Part of a small language model's weights.
Size: 16 layers, width 192, MLP 768 GELU, vocabulary 8192.
Architecture: LayerNorm before each block, rotary positions, no biases in attention or MLP, tied embeddings, attention and MLP in parallel.
MLP neurons of a small language model. Each row is named by its layer, matrix (up: input weights) and neuron, and shows model dimensions 32-159. Each number is 128 + 32 x the weight over its row's rms, rounded and kept within 0 to 255. Numbers have three digits each.
Before each neuron's rows, "fires in" lists the words (lower case) most often at its 100 highest values on Wikipedia text that the model never trained on.

fires in: "of", "delaware", "alba"
L2.up629:156105089121157106160116075097106145127121143053134124124107118152148167143138095127143155090161103107133135116127100098171160016141065088172124115071147191130183128113091127121135123140162109127144141120143135156137127115142142145097088115118134169106093152068122128128148080153181096146116130135096082118111213113096154154149121172120115122109128062187210141102112144134172151187127

fires in: "i", "she", "he"
L12.up657:110077167119128122131127130104100083133152139120167127153059139144164094157092097104138096109138161158090109055160098139137115038083171126167131102145122186111148171131133070174139062137167123140142165168138085102177122115111095150106136093121139068107153138128119145151118171129179144112117159159133121125105166132131178110134162141152149129104131106191121071098100164117140127172137

fires in: "for", "after", "lasted", "over", "to"
L2.up448:149134109143127144149125088186158128151139185123115152126096123103111067124131152116176093154137201103140094117155123088107131143080188149090119099062105134166136109150103066091164164159130153118101131210206153107196160161110101153089090053113129103110155195080119132117105150122087110113161095069169116135051121119094125169159118111205168084103157124184117150118060081100103104128139

fires in: "first", "when", "one", "just", "only"
L5.up360:107083141126129098094102175129074055117084105124166100139174138140145107142115149126120126149084120152103161161144211088149137130132132154139119119119118167122112098132114095076066178153231056143151159158147126110141050117095137151084096176113067136168119135143164148145117134116115185142143132130117058156166128094192147132136073093167144093143154125168177106115104059107137149164159

fires in: "them", "you", "others", "him", "herself"
L3.up304:080155150137120132213122119110105116129131153125217160137078103172112119079178110118117153127078127121124186154097138157153106127124121116127098134112160145113148159134102083155158153193082092176129121071130145145164084125154126152106072144131115127091110121123142131118042086130100075113155144163111100081178104166163170159153102113111230110132142134178156084125141101144099102142093

fires in: "to", "can"
L4.up514:095108086144063085166119115100167143068139153130136087081104138162154069146203137131108124156139149119185169137120169112127086119092164100152176128111091157135182136188115163114138160173169082120170159161176152135167143139050167165075120089102132126166114133104168125107107107166103126125111133095144103088172114073148138124148133134152128156090174154162189167126083115109126180094107

fires in: "of", "following", "distinguished", "into", "to"
L5.up345:127130097100151109142101079119056147154104164115107150097131112155099105117126116129161121084105148099158135153152184145143147117121153139185202174093126186187110187116078127139136106157158185044126113121137149165146133103153082155075115054120097086147157163123153051072094100146168103111110140151124134126137166120183166137112150119158156139079093082059114174085147138142097107154095

fires in: "on", "under", "of", "by", "with", "working"
L2.up657:122105079142082116121143161173094133093144230067117156195111095118095147133133150128117164096119186134123115152144105085146187102164064130170130172175077186134132140150138121136192094138197103155108148081153161119174112133107160161108139151134112168115123086077111131134072104162166090115109163117109137126174154074156164147134140193126124150140115131109121127114118132124130188205092

fires in: "died", "in", "until", "was"
L3.up57:107097102075130123175083127186087108154132128127153112145167138181114136137185186147165143160108102140099048126120156136160127111194106154072151096101132135170131152141139053139132138135163154114145109148139162106188073082098086144111077139135076108124089202153103149100058165083153084111130123058122140049151140184132133169137098071156145120099185107088159103117108105101108146149124

fires in: "of", "in", "during", "at"
L7.up458:123125136177082120138164051150061166150086113086117165149076116199095126116137102111110103168104069077140122154137178127132177162181114187162139121079116157165110122135144088103167200089093138133177174171107179145134136135135141122129134128114142065117143182143169113066120092175079073093135115086164126085147120097139157132120142182137118085137131102120085128131144122125121153106142

fires in: "after", "of", "to", "upon", "version"
L11.up252:106140119128119161134105125131135148114097153165153161114079171139139126096140109158068104137170106078156101156201103052125097140142148166107145169136146211168163118147136074103123149139160132149161118160154157133187121139178078088152123120136178147156163092155102089112128182132140154132114165111086154124119098144139135157106095133163169138071122178132105132105073129077151107167118

fires in: "in", "to", "of", "from", "during"
L2.up282:123115122136144161108064123173152114117113116155130132147083106153209170141156103130110118132148113107164128131202158072121120088153157166106172139120130150150106130191121157108161045133144181131113142200122204149181143145082091144165086114157167159104150108074139115065097113126153129134083124125111116196108128141164133142104161166116138102096137125113137176113116058136132156161142

fires in: "under", "off", "on"
L3.up669:097089121156144124145181101167128082110105190055158130161063130166092138093139131137128165161133127142132139133160130146154120106097087161108140124110115177156143120118070090115100115125175120132092121127170218164123106093116127192063143057188068114104119133068128095128067065128114116103134125126139153133131180144154149116144151196145058138142227095116107150076108152142124128117050

fires in: "including", "include", "played", "978", "included"
L2.up652:077095120160149107183126132117052100137076158094178046170124098102127105137163086124126128121095081138134143108199165156132144159095103101172119191139110173135163140184161128143184110146130176165168145125144117114096116102144149137082081161145090134081122121101124156136106111135132043068149129129190111084147157116176118122208024153121075122075118122199126091110086146104143138107118

fires in: "on", "given", "have", "them", "off"
L3.up532:081111134159113119144112135104070110089128150114102122119101141181144133170168147081111132108106081124140123149128097163148147132115081189120154182126086194186146136149141088157155123140191113174126130117115162043101106059160108152131091084103172129093092126129127118129089103121100050135118126120142118092144117086195141141124075118123102151091141081143144137107088114099128135158122

fires in: "of", "to", "not", "most", "lasted"
L2.up134:077177094124100113126127115083108092127163195096133095153068173121099135084148163129126135105165126139174137144202112121141082106163143110159114125094139124150186166176095107106117119181166067184145142114147153126126147108153177146121104108138156101158125179106172048135093141097154133125126093132157119106128183061129177143123106133169142111151130075165112143137048108099115145104078

fires in: "to", "would"
L7.up179:111142116152091110151148130088122125086181173063123083122084119136140061126205097109118160175127171085196164129142163094142131118077167138148128140104091160169126147118141127094149143167189163196150166151117205105101105137098108155149145128077120156120152137126143053119080150081105139106112141157172109151084167112167178121135130100112089115117134090126194137078060124107103133103127

fires in: "after", "al", "under", "far", "by", "through"
L5.up480:086104092138134145106133111212174148057045156051088093176143143200108130127098115139163132090134106120143101122139210118131148147212108119076111115142113142149159159162156085101127077132171085156092078155160160128144105181154088148108119124089095114085151138101112049118128147130081081110083168161117153119152171151127115185084147122155143149106182142064078152082157106151099142181042

fires in: "until", "since", "after", "before", "due", "later"
L3.up539:123136111129068158148111134108114111066208169053140150199080216098126138125150154160128069138136097146197121114135116087148074095156138150095142114125135118137143102154168041149111084176150172112125140095125148128179089175165175129134171131126178121127105079090093133141142123129073148119135152118134132101154110101129149163107128088149152095089136110175095117108128098094157117103112

fires in: "on", "however", "for", "with", "david", "feldman"
L2.up78:130102123142114153100123086112156159105060158045173181170178175129119124156099132170171131158108083141132108133155147178110109127108190139173171133153134149146090121135092090130134074079164060081144140151179192095133154107134137183059129116105108148127131173073137150077115139111151106113118100128120144150140138171152096125132069085214141090108171152135144063131123175101166130123105

fires in: "have", "has", "had", "having", "isbn"
L11.up100:127071180138109103171120115096069149144066146107121179125121133116119163092172114138138117139180132041138138045128140150125062147108101161071149155106147122132147119128098085073107104090148171182198120086142168118172058149132114146164136124108151114081141137132129137113086144150111143094064159139102121157095106088177121180154109116099181075097160121133128114144130052123183130136129

fires in: "first", "second", "next", "last", "lasted", "third"
L3.up170:152103115114095119155099108065093185134107153160188101110174140170088157116168110195095134078119189149188139126140146078115101084160127152110196182120126125132096141185119083133154099123186150128141126074141176148156147108125122089172127106132121083171125189087090116105105120103066184095113159175153100118176151104162099079109101124136140160096074113186155145139133108083102137156078

fires in: "the"
L7.up298:136146099152088142135097084089112114116141150061170160137080164191130113106157141099140097142171132081111130115179188143143144072173152205140171133149101141164161130143133101130149089134172124137153128127150078102147083172140071131104109120062179109135091155104117162112101110069219125113081135090175154132119134093131189147149073113126152108138161129098154097115151092079159172146156

fires in: "over", "back", "of", "alessandro", "thirty", "kalmyks"
L2.up678:131104127129116101178140078189135160152071158131156133128134098101118131141120127056107105148122147052156096145137147103121129145181159082061156150141135132155119107184166115122140089146107094121138117125193194110088155130111167139158128099135119177120125148078118099148103085116126166096100098108153127103145104157113120144080101190139160157127077109129170191139077117102099115175111

fires in: "one"
L2.up548:096094146132071110098041121154141134099142131173124111150136100139104096121159166075107129143139091135096125100166097191182151065116086148133121101042147126182147149167148108118145159149202114170109162078128162155119067102077165092124119111045097135117123167139098124087092077146150081143115136110129163101098157135159127134196130114131176146156127144110173139125143088138136138132152

fires in: "had", "has", "n", "isbn", "have"
L12.up602:062141197087115131206123138100140104122144098087122109157127131094109164103164122138131113116145136091077142073145149135161156126126144150077135148154190131130150102170189108109129111135111158134152192103151164128155076115138173159099031120087140136088158167140160158124064093147214134102098174085126155144157122100164114164140155157173120133142109108150135122122108072110157107103124

fires in: "the", "a", "on", "to"
L12.up98:155105103183107060140119054116153115101108121124137073146090177140084118123171115098126113164145127089152140100123125112136155159101123159105165128122043153110172134102128152163139138104150096136175122183136127145144095154104163137087123114112134103162074140131165099111177089074137096076095107164181167154085112091115207108158094117126128124095171124125172116091116178101143179094130

fires in: "between", "has", "with", "face", "from", "without"
L9.up87:121135108093173131115112098127151100108108188052150173129064167146047089165089144095137131219141103109194132170137152162185159151113129188142183143132153131154106106146212155196199143116147137102153175074109134118144133142146139149132108150148104045070185124131124080077123123145102123129133113052143097145094197124121163128102145141190172107148137136168129136149075089124191121128138

fires in: "according", "when", "those", "if"
L3.up127:098103118165135150138107056051094131161118165123111152157119173124113126100142123133145092101144112084125122125164169127135104079141137181184149184092135156112125087130100138105137080175125169148118114111207147130120144163094079191102091102128172094152095082129094163139148087148079139083085165056163150099135147093200136157140120136158173085131201067107149158143113057139082115148122

fires in: "to", "of", "from"
L4.up740:160136134167122134128139115105093134171121130070118142144155111114147118139121179153101084164157129084160080103126163144187143177040198147139106206129122167115131115185073100138169189157119164131140136108184192060148160085085101077080175099097146138116153159147176110107121125098040164128129104111169097131116092080073155181124135123136141149109163092136130126172076120086143104153135

fires in: "them", "him", "to", "athletics", "should", "leaving"
L3.up214:067103149160134178212119161121091151171087079126135134145089149151134149119175101136143127180141125092178132134114163127136170078118131101101162060124122129120165113161160051100101172098103061170104111095148160142131178137142118121175124166125147105111102194119150089123132102193147138120136163132128102102127163138160177141155102126150147079084114149159109160101093143098123110155061

fires in: "in"
L2.up587:114107104104136109164178096078121221140105175120136159186140120172144103118151114135071115116182125095156123158154143110146146138137107106088074173076105148149150125123127115129166083101104107137153119147120163104119081162061105146073060072098125153071085156120134117104090078075141149095109107131155128074159200136126112121086094124093089140125126114141110124087113102106162121176115

fires in: "of", "five", "three", "four", "critics", "all"
L3.up693:102128115188073104137086089124136209113114169133110184154105088137126161093125120179092174087144180073166121135128156110101137115176132172138217184112106157119117084169180074101093176150105134171161164100132195119162078096148078156161093135136158118066106123151104089115099092154146148148029133108091132112153112100152166127129135146118131125159094098140150131112109111070120148157078

fires in: "also", "most", "known", "outstanding", "part"
L5.up605:122146132116128104105062071150114103054106174113117148131121140117086085120146159163175140159101111150172122124140108149122115094157129161218185121095108160203113142131108087155153132115201126132164138090160145141103136146162159181118092165115136104132098131125141124085094152063075102096093106130145139125078128086179191171190140152138135138065122089169143083127093148105104146135088

fires in: "of", "twin"
L3.up21:148053110170165115181127069131078177139166169116112145103060160107147157087143074134137178084175116088122138154165133125119166105120140151123121145118109188134171123134093115106170079132144108116085136112200127106166143139121109101168074037156151132120100164143125122106115115152157136143105109107084169149185119111160173129166102170115179142129134059115146135145109081134162123146092

fires in: "of", "chişinău", "institut", "mandragora", "turin"
L2.up190:163073111152142107106093090111121162131165130082145147137153087155198205086065134127127089135161106199083100084178170105119160020142139139151154096128115146144149132143052102147146131131146148112158184131106117125107104137113151095060098098124108119152110137097139112102162069155154165115090131116107139133100124194148145150145091147124096126139187106102197133130164154162128142135154

fires in: "after", "of", "during", "ended", "beginning"
L5.up330:102118128147126181125166119151051110153097193166087164154118125176163103147148173151133157082164104126138115114186129208120169100130149182084156132117151152166173121167184088064136117191131156086169126180117193106140152113117085128151081090151156083170171188115160114082102140091138157119164117101098147061128177144166114138075092144123178120074136161118125155102110104132098123158083

fires in: "united", "professional"
L2.up719:125058117180135133139144094137096204196135153115186059111149182137102115148102211124156096138125147105145126079121115128141200079139150154158144154071122116149110119145129092139203079142097132088128139153183132117166048099113076185102154181139129106077089141115117145111116114147146137118121135154144149144079089057184126164101107125177152097113123105162162143119128124083153128132178

fires in: "with", "to", "while", "for", "were", "included"
L2.up357:167132142089152130099120132106114153136091185069107090197143126142101102191138139154178133132154082089130059130180162089121167144108143173166108169136107101165103116148076146115163098147144186154161136150133219072147157082149148113039144113120100106160120125085177142128152134086152086129157108109174146167113166063175132141089128146106160134079180109132125142114094138189148154171105

fires in: "in", "of", "to", "during"
L7.up269:158158129129129158125105100119142106172104145105098104154129154152128096118071034130153129147110124071152083081155106142129120142161204151146146165144092170171080129180165097139140066171099153127183084204134145120156134169110121123117110080122133110144124119103118037095159134157136094088129106134175136121102151113160154146137112141160151148132166119111108100116132078109168127103161

fires in: "been", "include", "suzuki"
L2.up753:115121103151153101116118161109096139132038145030185111161141194169113125167164141147128134109143088100145113080146123131093141109131200119167115137107144137138174139178096063153118149105169048115156170203146140103142101081121095148123145124155148142156144133117134136099054121104138081118165115141106112140102160140149135153207063113121142086109126124169104149155076155160100124116111

fires in: "she", "he", "heat"
L9.up686:128086114129088106172101104053154089092107189168148089172052163121161123133154120111148118121176115155138098077149104127162133063113146144133163150128115200117140159176116110119155122215198125139124184092144141155162090082100070058126143103158145113084136140114112132147066162195171136148083170164143094153092122144114157128106118154174153132103100146116138157107121186157115112167101

fires in: "then", "as", "to", "now", "north", "at"
L3.up136:120129099151094143141118076155039174181147114069161108112150125147186117119157165093144093130153152138126103113070199145101138153137168194161181134121080160104117166134119127162147113081145103145157120178149100133162079086096135104130157129191125131182126108095149115086124184120167171116059118079165139086107141154165091164105117132159128074099172096155134129082098072091142088070129

fires in: "when", "cleidion", "if", "how", "who"
L2.up455:123083157146126121129092060109077173099162169115142131084107123141147176095095109136120131156139101121138115058223144111142123080132128155116182154170062142162149113155189161149165120205158104139108153135190157141086107144160146188150094117073143139118145071135111093127089166151192129100127100119152130084147209104160135185130109159156137055171134109107169124095149118104149114114135

fires in: "first", "located", "ground", "next", "land", "last"
L5.up145:141102113137071141129160158077094118152155127131174161129125132196117131116143130130157128137121051122156136130205170111120144123104111168084155201098121114133116191171133129143137122201148154113177129081126126165139104059158110139084125123158138129166120214134121130137068117135156154133096093105152144155160147081151070163051107127112106108132094070110097109083119080113152108175141

fires in: "only", "first", "most"
L4.up297:127152157120114168171069097095129157158147128112094101167146192140115140116156137125159153105148151077149085193125214067161104096162157171146195141144124139131153134142093142103139148148132134103131145115160092101112118158140109141089143176089160148128123160116083148067089128212140142084075076163164096125111119129170139120069102126132159171069150075124179143134119058074122116117133

fires in: "medal", "third", "title", "second", "cohen"
L4.up95:100059170156078134147125153124105120151142150144171154135174183212079049106114112186148114186132165157137148152079139165154113095119104181114196125112121151108097184173130152185151112116110149105118155140129181129151128128060130194109126124099143085144133110111088157116109137093139136156087095100135044147134175124094156068183096139134099157115117137217123117157122073122156148108103

fires in: "one", "this", "example"
L2.up764:063137088143057067121097125137172166126150127101164104130115116148127128095176159127114119135097122169161156138143156191152151056129113105129139122136096130152128108148037127168133141130218151136178113114111153131117129103107071170113056164067146140118074160081147114111105142153140141140125113131149128105127144133155152132160053126135224154118114090135183100114047113146109147114124

fires in: "since", "by", "until", "however"
L2.up615:094151155113081107098142144143160103117156112079116159106138106118138135125134160144124086157162148173169156104142170139095053084177142137121183159162102126170165123178131134167138131102180142177089069125120141121127140157137184103110099108124182129136092122071124074075147111121132102129062146133139131097095187086131145238080120118146143076145130141128152091098127064126129135156080

fires in: "and", "was", "of", "were", "be", "been"
L11.up406:159154151135138139158106147076113175169097168083155100118120138142083102164172122121122162150167136094137118107077169126132183145153146096137185144120090149151180121131146100149122082194171136105166140144091125114125089049125122200078137147158078114099115137140127035162149134139146123111149126114151144097118136130159149123201159096095128112107168092178118110105100120147163157158147

fires in: "in"
L2.up7:153153102170101116177056136107184112156160150103107190178087081177198154094112138145117156133195127075150101110171124119120132109141081141096137112092093183201084170127152078157119094156107143154148105136111168124157128117146123182111095072158109157068114097106111087085110122074152169133103112134168120088090146146113128104133100187158138111088187078128126114102127102100170136130116

fires in: "during", "on", "at"
L3.up177:100135128102106084091149093129057184086080071096107091127117095203120116105140085159136130137101142130161081147138127104127178136108071167064140178163118136105134122165130125111192080100125177138163148130181128065138119113186108136152151136183121119111168147114129113059105149130145139111083124135203114123152129157166170137059101177173078098098157099132140077126125117132106133103118

fires in: "while", "with", "including", "and"
L3.up364:135122113102083207153140140042118161161130177085152135128137124139086126124168116098162081105086073135176092135151143082142126154163122145169171161182097133126146095133145126102150107174171165160171082129233150116114112110141176195126125084115121114134106188078143107129143122089186117080096155168156103118131130110146152113137095115110111130136144080128090136070093143121122183120101

fires in: "has", "have", "of", "with", "had"
L10.up144:127100131134134143143122142096117135119086145089132087154071168145084140150123150125160124117106134110134106121150205145161121111110114107164195164117165207147168123144111133138155095131140172190119127167112153117186133117097102155132106100142160079095135176117138142124152163179133109063141106086190131104119111066205154164133094139146156165147171134234109151043057139152150159120100

fires in: "of", "to", "and", "with", "for"
L11.up35:142121114147148133150120063101107111125073158089115121098109159154121076138114122182132098171187107112203148066182146073141203131180165151157138147145131136146149095162121088125125100168157115133196186161108112121182044139107100148108100104108134142145124115171157142128093164137078120136141105147113100101131092095115123129150125111135134084108112069116119087149066129115152209127123

fires in: "a", "it", "would", "they", "supporting"
L5.up376:098167104122057121155151103092150095080200159108130105183130182134162069088182157191188102112105100103201178114103153159180118065146131081174146098129113153118139163164131115150137135171213147140168112058090140124132080122121107126087143101105142074072119106156112101146073144143158107129116107123106118118115145081125112122143127111142085073123116115149175162090096181167150099089122

fires in: "there", "as", "this", "cap", "he", "it"
L5.up645:161161122145069142164147060098096139073082163173170092123093126146155164101151118105097139145099044105193159142121168114146096109146153130122177103150122172123114128168181062100143154145154127132133107109163100127109069073089118126100113153065148086177117109117097101133062189175146132123128094161241103116129104180156105174120171115123126090060131080101113163078137181112133139152077

fires in: "the", "a"
L7.up574:155142072123131131141120110105112073110152105119112098173066158131089099136147112114086074133158099135088114146140120125153089162168108167089170125124066074183143113140148141156160097161146122181174135137182132112187089139108097206095105135088133080163124161159145161084066103119179161098133153124169130154158152146167183176116099169116087130140125127151140075135046131071154154144106

fires in: "new", "in", "de"
L4.up296:152106109104144110181140078134195140166117169128164085114114149231130172091122118186084180142124151089151145130083106155157176076110141138150146144155154162126091108130130138134139085151133118124155115126161184129141118096129091183095094096109107173068088131139143058159128150157144147100059132123201141113105133127155139139119137091133130084097168144097165181099066148100132129154116

fires in: "this", "a", "one", "any", "whole", "each"
L10.up531:070142122097099086117100132159059111109119126154143186132131198136073122121196163140118108137140149162119142071110157152119167108185089166061185097114088127138127173159143099190149125121121103182112176103094096148157128141162098128151137087061126128150124136114124117119093080053124089153080135135113160133144121153132098199168147076104152111121078169103151095162071123057158163162110

fires in: "in", "of", "18", "twin", "15", "three"
L3.up748:114106109176118137153096105095105179192122149123171104134111119124130104106104131123119089139107109120169175150133184148129200107158151096075178119125151110146109131149116050108121163166136155168094114128144161097215142115104118175154134134131130076050121114128083089090086091097150140140082161095179078133158163190175120132071057127147142133122169073107100141117113122145094139106113

fires in: "in", "during", "of", "into", "to"
L2.up439:136089096158115137116126080138092132141107127112113181160082146160149113130123141171146135129126149133167137149143178088133169176179170167168154172111128117173111081118120105127145089132099162114164104184088168146139114154150086136110133135138138153106124120136139093065108156167127117109138163100145090104169135102115139170154105146192134143090206114110106141109149130110184186130172

fires in: "gave", "of", "in", "there", "as", "called"
L3.up395:087117131158144142167051120135164102106138161133121145140136109089086067038165145133160144164155066099144128093194134119103154105121176223184148147146114146133114090171124085110152113140101184106139133146093145130182128110096096209102074101132154102062170146112099145107117091116132145135118141156114137149112149095169149172103162133128192152082156094172104154149148099129102114138099

fires in: "s", "his", "from", "her", "their"
L3.up217:113144148094163182125142175113091185164152135091142121166124199109139101169097161111065154158176098103147107133133170150158139111096128203096191145108146171160131117133123106090127122121197123117156134069155167124103102121090100095101167150140180138150100157162109088132086076096089103151130142164197114121101110070066097115120073082120169134148148152120103079148139123094141091140087

fires in: "was", "from", "is", "of"
L10.up717:114139109144137120156127042125131177114126145090120075092139186103133118122174125131126145214124126141085058104125157147157147095128191173163141155109112151131142136128105071218158140125125134165148160139145111110139129029112173176138162029121134162107128145127152112151113141118121046053144070111157150118104138138102180109134145127130187132125204095138121094079146088133141108096114

fires in: "been", "was", "early", "ents", "more"
L10.up674:104101131146135115146128100100129196115149181115086105109138179101161112048196137124132146174125145103129113119096165112115118095150200151109136103117097090170182148111078118166148172189151040116061133106134134133131111103098078124088146115164103138093103122145103037103131159127126126167122134102114134110103186113139127235201132091155140104107163147185148127112101138110140102164130

fires in: "most", "more", "to", "largely", "either", "highly"
L4.up535:113116069116131126147104130098144079120108167093129088135104132131124132111160145064131082146145129048155116078156174108108121118116182121145112106082115129161142112158123167088166129203149146173171111106191119104129144162140092150112124067081136079133132138097163101092087158103143145098085170144137074100205155093135217156153109144112175108126160113194120119109097138158082142106120

fires in: "as", "became", "was", "released", "been", "978"
L2.up733:089085130087128127163160110118073110142116170142156097066155177163096051147198167108086172148130155130148142083138152141183163132102168197172169165104065135169145116142142058161128132147154125121139139164159157089120119113069120141046116152135087133116133097144120186111150182182138127110078122106145130104077174143100123093157138108162122122118178115146182103174113111078093130107148

fires in: "not", "the", "be", "also", "most", "to"
L4.up71:109082096153059123132137076103090096106103158093121130162049159120126106096181108109138144107126136115158140142142121177153126097143181185147178148112085151205132157142115130092161141138189094171163161121171133095168123101147106173112084075121170139109130136152124108055116126192095100133102113089211152113095156124141171135135081130120183109116090107156125128091058089153074165191100

fires in: "of", "the", "between", "thirty"
L7.up765:117154136181111125144086110121173134115135079106122120102125104126120116098169137156090115121151163089109118114151129162133160115160116137085122142144100143103174132154142151100102124127156131184133118134224120123182082129162105160094081107096161134066150094127082068104176153080140127115091185041172136106127121091152155198168061155128125084078138113160197124130097095078149160165177

fires in: "on", "over", "under", "at", "back", "złotoryja"
L7.up255:114139142065138137174144116188113128052101141097143141108082138123130153210127148084074104108134135108142079136075139105109144161153135173080162163154059156168133144155182098155177107142169162171129088158152158165162159117074156155082172104101128093086142172075111097120108122089106132051134168125196147123120156182143092156067115156133068169117094148137145150090152137129103170136129

fires in: "north", "east", "west", "eastman", "at"
L4.up507:129082148191086145161161087145136214163101097094118155136129133134167135073123115113141136142130152095146068122184105104145184137128147173095176116109132138132125100187111117106124117200178111105149164124187191116142124137145101115116179119169090116059102156173120135088122170180144125091074072098152147158121097106094133108141094176161154060119161171122180107109106102102114128119146

fires in: "she", "but", "he", "it"
L4.up706:116117118087148106123092140067137101146139144115211133179086169141108141109104161129114101107139140126109122082204172136119103034165180151139129126120122190132162137155077054101131133153179176159140170075164114124150120077157147099063076103124124130132088135119152138136121097172138111050091129136195157123105180115111193135106137115157144110125147143175102136077118168056100143153138

fires in: "this", "the", "he", "that", "she", "it"
L9.up344:126103140176121099138080131091067144122065112102176132129134128192126142137165100115140074109126085105114119116219120143083078091169124167087141105112098211116163142156146131132146082125138132194113157143191105114204126093101135074108107133080169079128091116125113149100132151115207055138105108154104116086120112149198161144097108132109126158141162115112149078102131124094147131143201

fires in: "four", "three", "two", "five", "six", "several"
L12.up75:188149108090105129156090121152123093102078157073149126164102111134117141106185062134093129132155142131170131142137154149156144157154135191097134170140124152099132156148156096094128141196139074186136140168179167137122135144148105192101168146120149055072076125101120104100112090112099101159098159136129110132159095128118140150173107149093119078127082141187140125155082182114081191101111

fires in: "over", "on", "about", "of", "around"
L2.up653:086169117126120095111095069212058146139114118137099160146087119183116134118100125136120137135162146130166103142140135111113117137115108104129132166077058239152114107169154162120149110128179146142104099132128190090187098118125124161102127065159102130163152177161157055095089112129123157119112147067152120169116183138123147151111069136121119132135099105161191154103155135130144135092085

fires in: "of", "by", "following", "after", "to"
L2.up312:108172124128161148108125154157055130123184102054105115124135133159138121109120104167163129131118120125189114141183149116129155144172106153082141132115090170184169191122112123091168096094166142116136149098202133122227135114173136118123100100105125097144120107165101113067088075145170116089112118149113135102142166124128126198100124119116121107118164145120096068078107090128098144154160

fires in: "as", "since", "by", "consonno", "under"
L2.up160:092138130069122142134169105137147119145102173083101066131129120130078108143146151169142096102160150154121127081137166165109145102146138154148182167137124099156212127175108115166155088119172138131118099104133076071195122129102121122115168108086151154150113106148083144119058139099142159161112080067098150138130203174061140195134168106168145128130146129179118109110110083112125116147066

fires in: "also", "first", "only", "either", "just"
L10.up490:110150129117120141158105117059112095153157104080159116096169153114137088129112103144170125102126116094117188170193181131125148074113113123120200183054166156168120103136130104090121098135191168152185126133120106104142142055172120114129115134117137101135060189170147135116108125150139133086112099084159107128156141149137166110080124134112153130102138111149155138114147139105144125133102

fires in: "the"
L5.up759:095153110127122104136137125127142125129160146079112139121073136206118149104126144094142076132195107109121144103137192115165118089145178135120096107105081177141152121153189095139173142128148109161155154118168095140150128134095154144100088086080156060156134178133113066069155146110136138133094120083140115099158082129130186140121057125096142037135144136073182129121145111135144137111187